Part of a small language model's weights: 8 heads of 64.
MLP neurons of a small language model. Each row is named by its layer, matrix (gate and up: input weights; down: output weights) and neuron, and shows model dimensions 224-287. Each number is 128 + 24 x the weight over its row's rms, rounded and kept within 0 to 255. A neuron's up and down rows have the sign that makes its largest values positive.
Before each neuron's rows, "fires on" lists the tokens most often at its 100 highest values on Wikipedia text that the model never trained on.

fires on: "–", " over", " F", " about", " than", " but"
L10.gate170 [149 134 154 123 124 111 110  99 156 107 136 115 125 145 108 159 114 119  94 137 119 130 150 110 107 136  93 131 137 122 116 169 139 106 137 114 146 141 108 120 104 168 138 116 124  85 146 162 130 131 123 103 131 146  86 133 160 145 128 139 134 168 109 112]
L10.up170 [161 133 155 140 142 111 145 122 128  84 140 107 155 132  90 151 141 101 120 163 107 157 127  95 132 116 118 147 137 138 136 111 155 112 129 144 142  98  79 121 138 168 163 129 116 118 153 106 150  94 138  88 136  81 100 109 150 150 139 142 129 150 109 101]
L10.down170 [131 145 162 150 144 116 142 127  96  72 115 135  89 136 115 140 133 100 142 113 155 144  89 127 122 150  90 117 125 119 114 111 167  88 133 123 122 101  98 138 126  84 144 103 128 116 121 135 155 115 127  95  98 113 145  97 152 144 136 131 147 146 119 126]

fires on: " that", "-", "."
L9.gate117 [137 141 130 123 107 120 143 100 132 147 110 138  96 147 133 119 140 125 140 183 176  86 119  97 104 114  93 178 178 110 142 168 115 102 151 122  72 123 175 137 151 144 112 118 131 129 121 129 157  96 154  93 136 167 137 138 132 160 133 141 148  86 108 117]
L9.up117 [127 139 188  85 108 120 173 118  94 152 128 140 118 115 129 139 135 180 116 102 144 127 114 118 123 165 130  94 145 141 142 160 161 100 128  97 112 117 142 177 113 128 113 134 102 125 168 151 155 122 156 120 184 118 157 143 114 133 171 136 143 148 149 140]
L9.down117 [109 166 191 127 102 120 101 117 119 127 134 133 149 113 143 147 112 131 146 148 144 121 129 137 135 130 120  85 125 119 160 101 122 109 133 160 143 159  75 177 128 158 118 117 135 119  98 114 141 136 132 164  96 132  89 136 133 119 137 158 151 161 163 110]

fires on: ","
L9.gate1138 [134 115  74  99 112 138 139 132 169 125 104 115 177 100 144 152 182 154 115 128 125 130  87 118 156 131 162 140 108 117 147 115 123 115 131 159  74 117 107 110 108 160 124  93 102 106 140  78 119 117 136  96 111 114 140 124 141  83 111 134 118 170 123 101]
L9.up1138 [151 132 113 166  77 129 174 102 155  92 122 103  81  73 161 110 105  98 110 152 133  98 138 134  84 152  98 141 111 114  93 127 179 165 142 127 122 110 120 145 144 153 144  93 125 116 155 148 113 168 182 114 132 192 167 174 178 147 178 132  95 118 144 122]
L9.down1138 [108 156 130 107 142 150 120 137 148 133 158 134 144 150 154 132 156 156 110 129  96 117 105 144  72 129 133 114 170 119 115 104 165 118 106 110 162 100  62 116 123 136 124  99 118 125 121 118 116 156  88 134  81 133 149 131 144 124 130 171 122 122 190 113]

fires on: "born", " on", "On", " –"
L13.gate494 [165 129 167 149 109 123  89 139 146 117 184 152  89 131 122 149 158  85  83 161 104 172 123 148 170  98 145  90 118 131 107 163 153 124 167  94 103 136  96  83 109 135 151 166 119  94 110 134 122 146  96 104 137 128  70 148 120 103 165 134 126  82 136 109]
L13.up494 [150 165 158 138 129 136 146 184 141 117  70 113  77 156 105 148 168 141 131 135  96 133 112 142  97 124  90 127 133 183 138 122 159 137 145  92 113 139 128 116 113 109 107 103 150 114  87 103 133 148 125 137 131 159  95 124 150 149 126 131 103 116 112 141]
L13.down494 [ 93 120 127  89 113 183 148 102 140 104 160 138 149 126 140 131 130 146 151  95 135 107 104 103 150 122 156  80 150 118 119 149 141 103 142 104 106 121 154 114 144 129  90 145 117 132 150 132  71  79 159 135 165  97 122 156 169 135  92 105 122 136 149 135]

fires on: " and", " while", " which", ".", ")", " later"
L9.gate729 [131 159 118 105 116 147 147 170 130 115 131 135 131  89 152 125 145 140  86 121 144 134 115  94 132 100 152 144 136 148 158 106 103 131 152 108 132  68 134  95 114 181 111 167 141 118 108 130 136 116 131 112 120 135 128 122 155  80 116  93  86 143 119  94]
L9.up729 [123 143  99  97 185  94 105 133 157 116 140 157  93 173 102 140 112  99 116 114 172 179 155 100 138 149 112 108 150 104 102  89 131 140 115 141 138 139 135 142 110 136  86 127 150 160 117 113 125 165 110 137 102  91 117 110 125 137 123 122 147 147 132 126]
L9.down729 [121  99 107 133 156 179 120  75  89 147 148 145 148 150 109 156  78 131  79  98 111 176  72 155  97 126  83  92 106 143 141 116 114 133 147  87 132 131 140 161  94 122 147 130 148 135 169 164 110  96 143 139 178 153 133 126  85 118 131 130 123 144 119 129]

fires on: " of", "|", " His", "'s", ":", " his"
L9.gate960 [ 93 187 123 129 148 108 175 142 153 140  66 160 118 154 110 115 125 114  80 138 135 164 133 108 155 148 155  81 114 104 134 150 160 133 136 114 121 121 109 163 127 124 124 137 160 140 160 152 123 133 105 137 100 108 134 150 136 116 142 126  70 120 106 160]
L9.up960 [129 144 113  67 125 107 177 123 119 133 134 169 117 169 134 112 198 152 132 139 102 118 140 153 161 114 122  65 122 129 137 132  98 136 160 136  40  95 108 127 117 153 126 172  75 115 122  98 116 163 136  72 149  89 149 135 141 135  84  47 124  52  98  99]
L9.down960 [118  98 178 138 108 140 100 100 127 110 150 123 155  87 120 142 131 121 145  83 162 171 119  92 124  97 117 155 152 109 137  93 119 156 141 105 145 117 147 100 115 119  99 118 144 156 141 120  88 119 150 105 131 173 125 137 124 121 150 169 115 120 107  98]

fires on: " (", ",", " long", " |"
L13.gate1066 [120 116 170 115 119 106 112 159 129 122 118 186 161 112 150 103 153  85 170 128  81 178  95 161 103 151  90 137 140 117 104 171 114 145 155 110 146 117 161 120 103 134 138  96 124 139 132 127  82 151 138 134 134 132 120 136 165  87 114 119  97 125 126 141]
L13.up1066 [165 127 132 141  82 165 178 132 113 139 142 153  78 106 148 141 119 139 146 136 130 112 149 150  91 131 143 184  97 110 139 136 118 118 123 173 138 133  88 143 151 148 120 140 100 108 144 144 110 163  99 132  94 123 124 146 107  93 137 114 105 131  95 114]
L13.down1066 [171 108 130 127 131 137 178  83 172 175 117  87 192 123 119 134 139  88 163 136 143 119 106 154 101 132 179 133 130  94 154 172 123 129 100 133 116 133 113 136 140 141  90 140 128 118 109 117  85 115 130 164 142 117 137 136 149 136 114 120 124 144 107 102]

fires on: " that", " =="
L9.gate633 [ 84 124 115  97 119 120 101  96 126 104 129 153 116 150 124 121 152 120 115 125 147 122 159  90 141 139 164 111 168 103 129 140 138 134 120 117 106 135 101 181  99 187 152 132 110 144  92 109 104 119 141 122 135 144 143 130 110 126 147 119 137  73 128 129]
L9.up633 [ 95 127 124  97  62  84 125 140 132 118 149 163 155 104  94 181  95 184 104 143 151 158 162  99  99 152 109 115 112  70  86 202 163 108 151  70 100 158 120  98 136  75 156 156 132 138 136 144 162 121 104 148 170 169 106 100 146 142 137 144 124 132 132 137]
L9.down633 [157 126 127 125 168  87 130 110 131 118  97 124 160 148 131  83 114 128 120 132 119 143 149  90  86 113 155 108 105 152  96 120 130 138 153 117 105 155 102 161 135 136 163 135 144 141 104 130 103  85 165 143 146 142 115  97 158 149 109 121 103 144 169 129]

fires on: " the", " his", " un", "'s", " and", " its"
L13.gate845 [156 103 192  81 157 104 128 113 156 122 101 154 123 158 144 131 126  92 118 150 103 148 139 175 107 118  77 103 168 164 143 194 155 112 125 104 132 159 148 138  94 109 148 118 159 111 119 140 110 112  69 116  93 128 127 169 130 135 132 150 127 132 147 145]
L13.up845 [116 138 117  99 178 158 118 154 117 139 144 113  98 131  98  94 120 118 137 104 140 173 132 134 127 127 115 118 111  79 121 160 104 111 114 127  85 153 101 130 131 148 122 125  80 122 136 125 113 142 127 139 150 112 124 147 150 153 139 121 131  91  80 161]
L13.down845 [109 114 136 112 134 106  91 114 161 157 113 126 124 136 124 156 126 148 126 107  47 119 128  76 116 148 116 129 113 149 131 182 104 117  85 127 152  49  74 129 112 149  97 108 117 129 132 131  79 129 162 104 115 159 101 123 113 157 129 105  94 135  87 117]

fires on: " the", " The", " a", " A", "The", " My"
L13.gate66 [142 111 112 125 112 147 110 135 148  86  95 137  96 117  97 145 121 116 136 108 169 119 123 126  85 100 104 155 135 150 134 161  86 178  81 129 111 122 102 118 178 140 165 184 136  94 164 102 109 118 109 103 117 118 129 122 156 156 140 147 136 161  78 143]
L13.up66 [132 108 113 150 120 137  95 156 133 109 107 118 101  96 112 138 154  94 110 107 121 121 104 130 106 123 156 166  78 126 145  79 139 107 107 130  88 138 109 107 117 124 124 137 122 147 155 100 146 111  60 134 145 124 159 147 156 113 114 114 147 117 141 170]
L13.down66 [111 148 121  96 127 121 169 149 113 129 154 151 136 111 132  88 125 115 121 146 164  52 158 121  97 127 132 131 117 134 132 126 127 106 131 146 116 122 121 105 115 149 143 119 117  96 131 135  79 143 107 152 149 150 163 147 154 134 116 104 105 105 141 151]

fires on: ",", " in", " (", " of", " for", " ="
L10.gate1051 [102 104 128 136 136  81 107 168 162 107 157 122 102 140 149 108 101 104 166 119 124 151 123 143 105 189 114 115 182 174  91 115 135 196 129 172 125 123 123 128 119 169 144  90 115 141 156 104  89 144 145 143 131 111 137 107 147 121 136 152  88 115 160 124]
L10.up1051 [118 117 118 125 122 154 124 182 113 104 143  97 115  91 152 148 165 112 165 165 122 168 136 134 140 165 114 116  72 130 120  93 139 173 119 156 145 129  95 137 144 141 136 102 107 170 146 109  90 150 129 129 107 112 136 119 152 145 147 130  80 126 136 128]
L10.down1051 [128 125 165 102 126 137  97 153  99 121 163 113 130 154 166 147 115 147 129 178  98  96 140 118 148 158 161 151 106  90 162 118 153  75 135 132  66 153 102 128 182 109  93 110 146 131 115 106 145 126 195  94 111  97 195 165 172 133 111 116 100 107 126 124]

fires on: "-", ",", " in", "in", "."
L9.gate514 [159 128 114  94 136 126 151 122 129 135 168 154 125 141 147 148 128 105 140 125 127  80 122 136 127 138 131 125 149  87 139 119 128 154 147 130 155 127 116 138 114 164 119 148  99 113 148 100 110 132 142 145 121 124 136 122  92 137 145 138 109 170 130 163]
L9.up514 [146 117 126 147 103 125 144 113 127  68 109 126  89 117  65 121 161 124 109 170 112 139 121 113 123 124 136 138 114  99 173 141 118 117 119 130  92 153 180 116 107 148 107 121 116 103 142 137 135 114 128 130 170 139 108 121 111 104  98 107 124  80 179 139]
L9.down514 [119 141 144 119  88 171  75 142 131 102 145  65 119 122 147 103 149 150 136 149 146 128 129 125 144 134 166 158 133 140 140 103 137 119 146 194 109 146 172 108  79  99 132 156 120 119 107 130 157 105 126 161 151 158  87 149 148 116 128 110 141  83 140 130]

fires on: " that", " which", " all", " case", " All", " where"
L13.gate908 [177 150 138 121 102 131 146 125 147 112 106 105 130 182  97 119  90  95 146 136 124 146 114 100 119 144 128  88 129 162 155 127 104 129 109 121  95 101 166 140 107 148 158 124  84 147 104 132 153 137 100 122 154 113 163 134 126 117 103 155 159  95  80 124]
L13.up908 [ 73 108 128  82 138 130 177 114 151 162 114 145 117 116 124 127 106 114 103 165 147  98 136  86 177 159 132  76 106 140 153 120 130 162 105 123  91 175 120 119 110 147 141 127 133 117 124 144 118 169 160 148 128 169 162  88 173 125 110  98 135 106  94 117]
L13.down908 [138 140  95 153 112 145 105 168  87 146 157 133 139  83  98 105 139 123 112 108 129 125 127 137 115 124 113 140 102 116 140 137 129 116 146 116 131 108 100 160 179 137 117 127  90 127 107 106 100 125 108 113 141  90  93 123 100  76 148 118 123 144 138 111]

fires on: ",", " in"
L10.gate647 [179 114 146 127 146 151 148  80 150 176 161 191 131 131 146 113 108 139 158 139 113 150 101 142 111 171 104 122 101 110 143 137 140 169 124 122 100 124 108 120 166 166 138  81 118 110 156 128  65 165 104 108 123 110 171 101 111 147 117 129 101 140 134  94]
L10.up647 [112 125 132 118 134 162 164  88 140  92 162 137 101 126 157 148 119 140 118  82 109 113 138 132 108 131 159 137 155 146 127 114 209 165 125 120  95 120 103 107 145 125 141 108 125 153 123 101 132 143  97 142 139  88 164 101 104 142 129 115  81 148 160 114]
L10.down647 [102 165 124 124 109 108 150 109 108 121 122 108 125 145 116 110 105 157 119 112  96 111 149 117 131 108 137 170 168 130 152 134 155 119  95 179 117 146 103 110 142  96 114 126 126 168 115  78 160  98  98 117 137  91 156 136 138 132 122 136  68 111 143 121]

fires on: " and", " of", ",", " After", " while"
L9.gate574 [148 122 107 100 113 151 129 149 119 107 136 142 133 113 144 172 109 131 131 133 150 129 146 100  98 117 157 115  98 114 185 117 143 102 116 106 145 130 156 106 132 136 116 141  99  99 128 129 108 118 167 139 123 134  84  75 148 102 129 117 129 110  82 134]
L9.up574 [ 97 166 162 115 136  93 104 146 117 129  97 122  98 139 146 143 116 111 111 106 137 116 130 131 109 107 126 112 130 137 105 132 142 112 122 132 114 119 107 155  95 108 105 141 137 152 137 148 125 121 146 109 122  73 113 129 103 137 130 114 127 131 109 123]
L9.down574 [ 88 134 145 100 129 146 138 124 117 132 123 125 102 121  92 122 137 153 109  78 133 163  85 177  99 159 136 156 123 135 146  93 164 106 137 125 119 134 152 141 117 109  93 115 161 108 112 134 111 127 138 109  92 139 126  91 104 113 157 142 140 163 147 166]

fires on: " a", " the", " provide", ":"
L13.gate170 [ 94 120 115 124 130 143 118  83 157 144 153 130 186 141 151 104 110 142 166 105 163 116  93  53 143 134 175 112  98 135 109 121 145 133 100 169 122  88 138 115 128 131 126 113 114 117 113 149 118 146 152 123 137 140 131 118 135 168  95 105 147 151 143 134]
L13.up170 [109 176 155 145 165 141 115 123 117 143 160 170 103 151  95 169 128 107 122 108  90 137 146 110 111 114 107  93 127  97 148 207 163 127 114  98  93  89 123 122 132  99 142 123 118 124 150 105 135  83 123 164 152 140 145 153 147  89 118 116 122 107 146 140]
L13.down170 [166 119 140 108 110 113 146 112 131 147 123 114 183 148 123 128 106 136 171 101 129 100  99 131 135 132 169 132 136  83 127 111 130 157 154 108 142 117 161 128 134 121 119 136  99 123 149 143 185 146 134 133 140 155 138 135 133 133 149 118 134 138 114 107]

fires on: " |", "|", "y"
L10.gate1015 [176 148 151 132 143  85 137  84 106 119 131 153 137 142 169 105 124 117 135 131 139 112 126 137 145 166 108 122 107 167 102 129 165  74 143 113 117 153 116 150 155 115 145 144 134 106 139 178 141 148  99 110 133 115 200 130 158 118 133 160 122 100  83 147]
L10.up1015 [126 139 132 130 112 106 143  97 114 181 155 146 116 112 163 176  98 147  85 145 163 139 137 114 148 155 101 125 131 170 138 146 105 149 133 148 176 118 135 142 138 127 117 129 107 118 105  73 160 154 135 110 137 104 165 123 111  85 135 119 105 144 106 169]
L10.down1015 [ 99 117 121 119 127 115 141 138 125 130 158 102 122 129 112  96 100 158 132 134 141 122 143 119 110 117  91 132 121 172  90 123 131 110  87 140 139 137 120 139 106 143 137 113 122 152 133 129  92 106 166 121 138 105  79 110 127  87 120 122 129 114 119 159]

fires on: " and", " of", " to", " until", " appointed", " ("
L9.gate48 [128 146 106 136 125 121 154 136 120 112 147 156 123 144 112 165 136 106 152 135 132 172 105 124 159 119 131 143 136 136 145 113 149 146 117 160 171 126 117 113 115 136 130 120 118 104 109  94 122 129 142 156 104 111 133 133 126 117 132 141 137 124 135 103]
L9.up48 [113 157 159 142  87 102 114 121 105  99 126  94 118 106 105 132 162 109 121 130 138 137 150 107 105 113 152 123 104 110 122 138 137 121 113  84 143 136 137 159  82 128 145 140 151 164 113 141 142 110 148 109 133 127 111  92  97 120 147 117 149 103 100 116]
L9.down48 [108 107 127 109 124 118 119 128 129 126 117  95 112  71 125 124 152 102  91  93 122 130 119 170  95 112 129 105 131 125 152 133 137 114 173 103 110 109 150 148 149  95  99 106 140 155  77 149 143 117 137 127 149 132 169 106 108 114  88 124 180 121 106 132]

fires on: " of", " under", " by", " home", " at"
L10.gate247 [119 153  98 124 142 122  89 160 131 148 137 148 136  96 134 140 102 148  70  96 142 118  97 158 137 132 138 123 119 139 153  90 127 152 147 114 123 139 135 133 119 147  89 133 114 122 149 133 111 138 135 140 149 154 146 145 138 127 147 146 106 163 138 124]
L10.up247 [102 160  99 129 102 135  77 120 139 138 141 144 131 125 148 201 109 148 149 119 132 143 129 118 118 140 113 115 106 130 157 109 136 133 153 144 128 142 125 131 134 166  97 113  94 111 129 107  96 104 136 152 124 128 134 120 151 118 116 126 126  81 121 127]
L10.down247 [ 99 139  91 120  95 121 116  99  97 157 131 140 127  75 109 153  92 122 151 102 151 114 153 140 114 140  75 115 127 137 104 100 120 126 122 119 110 143 134 128 121 155 140 128 129 139 109 136 138 105 125 139 113 116  95 161 142 166 128 117 100 160 155 126]

fires on: " of", " by", "ard", "ab", "-", " club"
L9.gate29 [127  92  81  93 137 133 140  94 160 123 119 106 129 129 133 117 131 144 165 111 105  85  84 136 180 137  62 130 140 138  91  88 112 104 156 141 148 131 138 139 104 124 117 125 145 151 121 137 146 128 116 112 144 135 176 128 120 115  97 111 120 166  98 117]
L9.up29 [155 120 140 105 128 138 148 105 106  74 124 101 123 143 130 138 111  92 113 151 165 109 148 138  86 143 127 142 112 164 105 127 117 128 144 122  99 114 134 115 165  82 151 152 135 143 110 152  71 142 154 143 150 151  95  73 124 109 139 112 100 163 153 143]
L9.down29 [ 84 114 137 144 120 147  79 128 134  89 151 112  99  98 149 139 120 126 146 125 108 134 100  72 135 126 172 127 180 136 107 132  99 101 127 160 110 130 115 134  96 122 149 112 128 134 168 144 126 140  94 174 141 142 118 148 130 121 108 116 148 138 134 136]

fires on: " 0", " |", "/", "|", " g"
L9.gate662 [142 167  96 162  89 114 146 132 158 138 112  99  99 143 118  95 133  87 113 120 158 151 108 164 116 139 141 132 142 120 152 118 171  73 124 146 148 146 137 101 144 119 124 141 136 101 161 123 161 119 121 125  93 138 102  91 141 140  88 141 141 128 121 114]
L9.up662 [148 157 127 126 113 154 154 141 144 141 121 128 122 130 128  95  58 186 113 157 133 114 107 139 146 125  71 164  99 178 113 181 126 109 165  70 136 136 188 108 103 139 114 135 109 156  92 105 138 144 136 145 137  82 115 105 135  90 163 137 131 132 135 183]
L9.down662 [129 112 107 146 133 120 133 114 120 127 152 150 115 127  99 109  74 148 158 133 153 112 133 100 141 116 110 105 118 144 112 126 116 123 111 138  94 154 157  63 121 140 162 126 121 107 156  85 121 126 124 147  85 101  95 149 115 147 137 127 149 131 124  77]

fires on: " of", ",", " to", " win", " for", " had"
L4.gate511 [127 149 118 138 137 144 134 120 120 147  97 153 161 138 162 156 115 116 173 108 172 122 147 105 146 178 139 156 100  69 132 115 112 131 151 139 116 103 103 103 142 198 138 123 101 151 138 147 144 119 114 144  95 121 185 118 153  77 127  83 105 153 168  81]
L4.up511 [115 155 134 133 169 141 130 158 126 127 123 143 138 150 127 144 166 161 106 135 136 105 172  92 101 132 114  89 107 128  95 153 169 143 114 136 143 147 131 118 155 179 135 131 129 168 121 130 114 104 113 107 141 139 113 107 142 117 173 108 153  99 131 120]
L4.down511 [109 104 116 176 151 139  73 115  92 107 120 126 179 163 149 157 165 141 130  93 159  89 142  92 116 164 120 144 116 137 155 118 147 114  77 123 161 142  95  84 155 163 112 112 150 132 132  92 147 131 115 152 128 106 120 111 109 109 117 130 108 154 150 144]

fires on: " of", " played", " for", "qu", "co", "–"
L6.gate444 [115 132 118  87  93 159  76 116 113 113  87 112 115 145 150 132 188 136 128  85 148 164 101 155 146 101 102 145 122 181 108 139 133 173 148 118 114 106 136  98 141 165 110 118 134  88 112 142 134 103 146 102 129 128 154 109 177 163 101 160 112 135 116 144]
L6.up444 [113 125 118 108 130 100 105  63 177 119 132 122 118 125 123 148 105 147 101 107 138 147 130 121 166 132 159 123 135 105 113 139  80 128 147 160 182 157 120 111 103 123  93  75 102 144 126 132 147 144 106 109 165 128 115 111 133 105 145 131  92 113 134 107]
L6.down444 [107 142 135 150 157  95 140 107 127 116  96 127 126 149 136 114 151  93 119 157 159 116 103 167 124 127 103 155 131 142 109 102  76 121 104 134 120 127 118 115 108 119 112  90 119 173  95 111 156 103 150 150 129 140  96 106 146 163 121 205  89 114 110 159]

fires on: " called", " which", " who", " that", " named", " as"
L6.gate284 [144 145 117 141 148 137 111 117 138 135  94  85 102 135 108 133 112 107 164 123 135 126 127 132 150 151 161 105 140 117 123 151 142 122 123 123 141 113 139 145 150 126 141 129  85 163 133 146 101 138 150 152 116  94 149  94 152 133 102 113 141 146 133 114]
L6.up284 [133 105 105  94 108 167 143 143 120 108 150 156 105  98 151 108  90 151  74 129 158 104 165 117 110 120 126 136 145 157 139 111 144 175 135 140  97 118 122 113  88 171  87 111 123 141 120 142 134 145 122 140  88 132 148 103 128 111 126 201 143 123 125  95]
L6.down284 [101 130 172 100 120 125 147 138  94  89 111 146  95 170 122 104 103 115 194 117 162 131 159 126 121 112 129 122 122 137 120 119  93 140 122 125 129 101 152 167 154 138 131 109 120 127 172 133 111 167 102 151 175 111 122 158 100 140 133 111 108 126 126  90]

fires on: " for", " of", "ad"
L4.gate1302 [138 109 106 129 131 130 108 152 123 133 124 136 129 137 128 147 129 177 152 125 140 144 100 122 174 130 128  98  91 112 105 155 145 180 139 105 159  96  88 118 128 139 119 130 185 126 120 155 160  89 144 112 133 153 177 111 149 121 137 153 113  94 131  98]
L4.up1302 [174 136 133 148 133 147 146 143 152 108 140 133 132 135 102 153 135 131 100  93 132 143 122 147 151 165 119 100 102  91 130 166 118 136 107 145 138 110  83  91 113 145 125 108 162 161  86 123 137 101 152  94 116 103 146 118 132 152  82 115 134 130 155 119]
L4.down1302 [ 97 135 143 157 144 115 156 122 133 135 151 167 144 147 115 104 178 156 134 130 150 167 143 139 158 103 135 121  99  91  90 144 148 150 153 144  92 131 153 136 131 122 175 144 153 161 138 113 159 138 139  78 195 146 119  56 148 152 113 139 127 138 140 107]

fires on: " on", "On", " On", "born"
L13.gate136 [174 143 132 106 127 100 117 128 141 134 129 112  98 154 108 123 165 104  83 147 119 147 158 147 144 117  78  79 141 164 146 167 139 111 134 130  75 135 161  94  87 141 147 130 165 106 130 125 129 131 102 155 124 135 130 115 151 179 117 135 143 135 139  89]
L13.up136 [199  94 165  95 121 161 100 128 109  90 124 109 136 161 140 122 130 150  75 174 141 157 113 129 138 128 116 122 158 132 191 155 160 174 124 141  89 142 102 112  73 121 103  94 154 104 154 128 110 148 137 104 118 143 101 124 133  85 151 128 116 142 108 120]
L13.down136 [113 117 130  87 112 173 101 135  94 117 105 117 141 122 180 177 138 136 121 123 117 109 115 130 133 117 120  87  96 126 139 123 147 137 129 100 105 131 141 135 104 135 103 159 158  83 127 125  67 115 167 165 145  84 110 101 107 110 175 118 119 109 132 101]

fires on: " the", " The", " d", " Do"
L13.gate1220 [202  95 134 122 127 133  98 121 130  77 100 134 135 121 128 145 103  98 151 181 143 127 114 115 102 134 136 191 108 157 146 115 133 143 147 123 159 145 110  96 140 122 121 146 129  99 125 163 135  89 102 116 105 131 125 138  90 143 124 113 151 148 136 135]
L13.up1220 [149 121 117 160 141 128 155  92  90 105 138 114 111 150 113 110 107 126 130  97 160 133 140 147 102 151 171 102 139 100  65 108 120 129 127 114 124  74 108 124 118 112 107 140 136 124 147 151 139  91  90 115 164  85 114 118 152 174 106 133 108 138 132 172]
L13.down1220 [ 92 184 131  69 163 166 141 162  83 112 142 138 124 181 124 121 108 111 119 116 183 132 113 133 159 108 109  67 130 130 128 109 121 121 144 110 124 132 117 110 142 179 126 148  64 115 142  87 106 158 133 114 125 136 126 146 133 116 101 113 176 116 144  91]

fires on: "ar", "ani", "one", "G", "i", "ad"
L4.gate920 [141  94 131 119 132 111 141  91 183 138 121 139 150 135 106 159 133  93 136  92 161 120 134  90 118 132 138 108 125 127 129 148 119 125 111 123 108  74 117  67 125 137 102 163 162 152 130 141 138 153 143 133 113 152 152  78 135 125 144 130 135 124 161 121]
L4.up920 [110 143 100 145 131 113 116 133 136 147 141 176  75 107 134 112 157  88 102  98 107 117 149 182 179 120 159 163 167  95 154 135 136 176 128 163 144 127 153 162 140 134 125  88 146 162 122 107 115  90 118 117  98 124 130 133  86  99  87  92 123 119 143  93]
L4.down920 [121  74 101 101 138  70 139 134  93 122 149 125  87 152 117 133 135 136 177 112 101  98 100 122 118 160 125 147 121 116 104 104 112 151 162 148 138 151 124 133 108 112 166 107 108 124 128 109 108 149 146 126 152 145 101 148  59 112 145 117 125 119 144 130]

fires on: " national", " can", " gang", "y", "up"
L6.gate287 [154 107 170 128  78  65 130  73 129 128 130 111 125 104 154 113 130 116 112 136 107 140 136 124  88 164 108 118 101 131 129 172 107 101 122 144 188 141 122 131 117  84 129  83 143 124 165 134 157 132 140 139 207 119 175 138 125 117 160 132 131 145 150 151]
L6.up287 [132 120 126 139 168  72 120  86 158 121 126 136 154 156 175 128 119 157  68 145  96 133 100 158 143 136 123 113  90 125 160 126 143 137 135 116 133 112 108 109 107 134 147  77 113 137 132 127 127 106 147 133  87 132 133 148 133 137 127 118 115 119 130 153]
L6.down287 [143 103  99 104 127 116 120 123 162 138 111 116  98 129 114 150  89 126 114 189 127 156 144 166 145 143 117 142 123 131 117 166 139 124 108 154 135 106 113 112  63 124 138 135 156 135 143 145 163 117 103 104 112 152 138 105 134 144 131  91 132 151  74 189]

fires on: " |", ":", " 0", " of", " by"
L6.gate629 [117 100 129  60 123 141 112 145 116 140 117 124  75 138 126  76 115 135 129 185 122  98  84  90 133 134 112 136 120 152 170  76 103 183 144 149 130 114 135  94 130 155 132 122 128 116 110 128 148 144 134  92 103 175 136 111 118 136 135 133 142 138 159 121]
L6.up629 [153 140 109 105 147 155  80 148 176  92 151 126 142 108 129 107 100 106 130 175 125 123 144 115 112 116 130 113 131 112  96 133 178  86 127 131 151  93 180  91 142  98 102 148 111 163 126 141 134 149 135 158 160  97  96  74 112 163  78 126 129 116 134 116]
L6.down629 [119 101 109 192 124 129 123 122 134 113 158 115 121 123 141 115 145 160 114 160 101 107 114 156 131  88 140 127 139 155 154 170 138  91  98 151 148 159 170 118 132  77 135 125 146 154 115 135 133 104 143 121 124 127  73 115 141  97  71 152 123 107 150  77]

fires on: ",", "'"
L6.gate308 [118 126 101 138 145 146 114 146 172 143 109 154 151 115 163 115 123 127 127 132 115 117 104  98 131 173 116 103 128 113 139 140 110 133 110 162 133  94 128  99 135 176 115  97  98 148 135 135 110  91 127  89 126 130 183  88 112  52 104 165 130 179 124 137]
L6.up308 [124  91 163 144  92 139 148 112 147 134  96 144  64  88 109  95 143 136 129 134  92  86 123 115  93 127 134 141 101 127 162 151 131 166 107 101  83  85 157 108 136 142 149  57  94 110 150 141 142 141 135 154 170 113 115 123 141 113 131 183 117 112 130 125]
L6.down308 [150 124 156 146 149 115  92  96 131 123 133 156 154  96 179  64 157 137  80 114 119 125 143 127 142 140 146 150 120 146 166 166 140 104 108 112 140 122  90 123 101 165 117 124  95 112  83 105 170 125  84 147 152 106 149 151 133 126 115 179 106 100 138 133]

fires on: " by", ":", "ified", "=", " of"
L4.gate483 [169 104 114 115  94 119 111 140 171 143 140 104 128 139 138  82 139 125 149 105 113 144 136 130 153  94 133 141  73 129  99 105 143 126 173 138 111 142 122  82 125 158  90 134 103 108 103 103 147 181 137 140 145  93 178 125 114 158 119 140  90 138 143 128]
L4.up483 [148 119 116 134 127 106 148 114 136 100 128 121 142 128 121 109 123  83 183  87 109 113 131  75 117 162 125 164 100  98 172 101 120 172 139 161 146  70 176 117 100 144 117 134 117 162 125 121 128 106 102 109 137 107 138 135 109 120 126 125 105 187 141 134]
L4.down483 [111  94  95 132  82  90  81  92  86  90 142  93  97 113 154 119 108 117 179 136 122 114 138 125 147 131 121 125 138 124 136 102 107  87  80 145 106 128 138 122 120 138 125 127 138 126 168 119 101 109 125 146 128  90 143 130 120 173 138 135 156 131 139 126]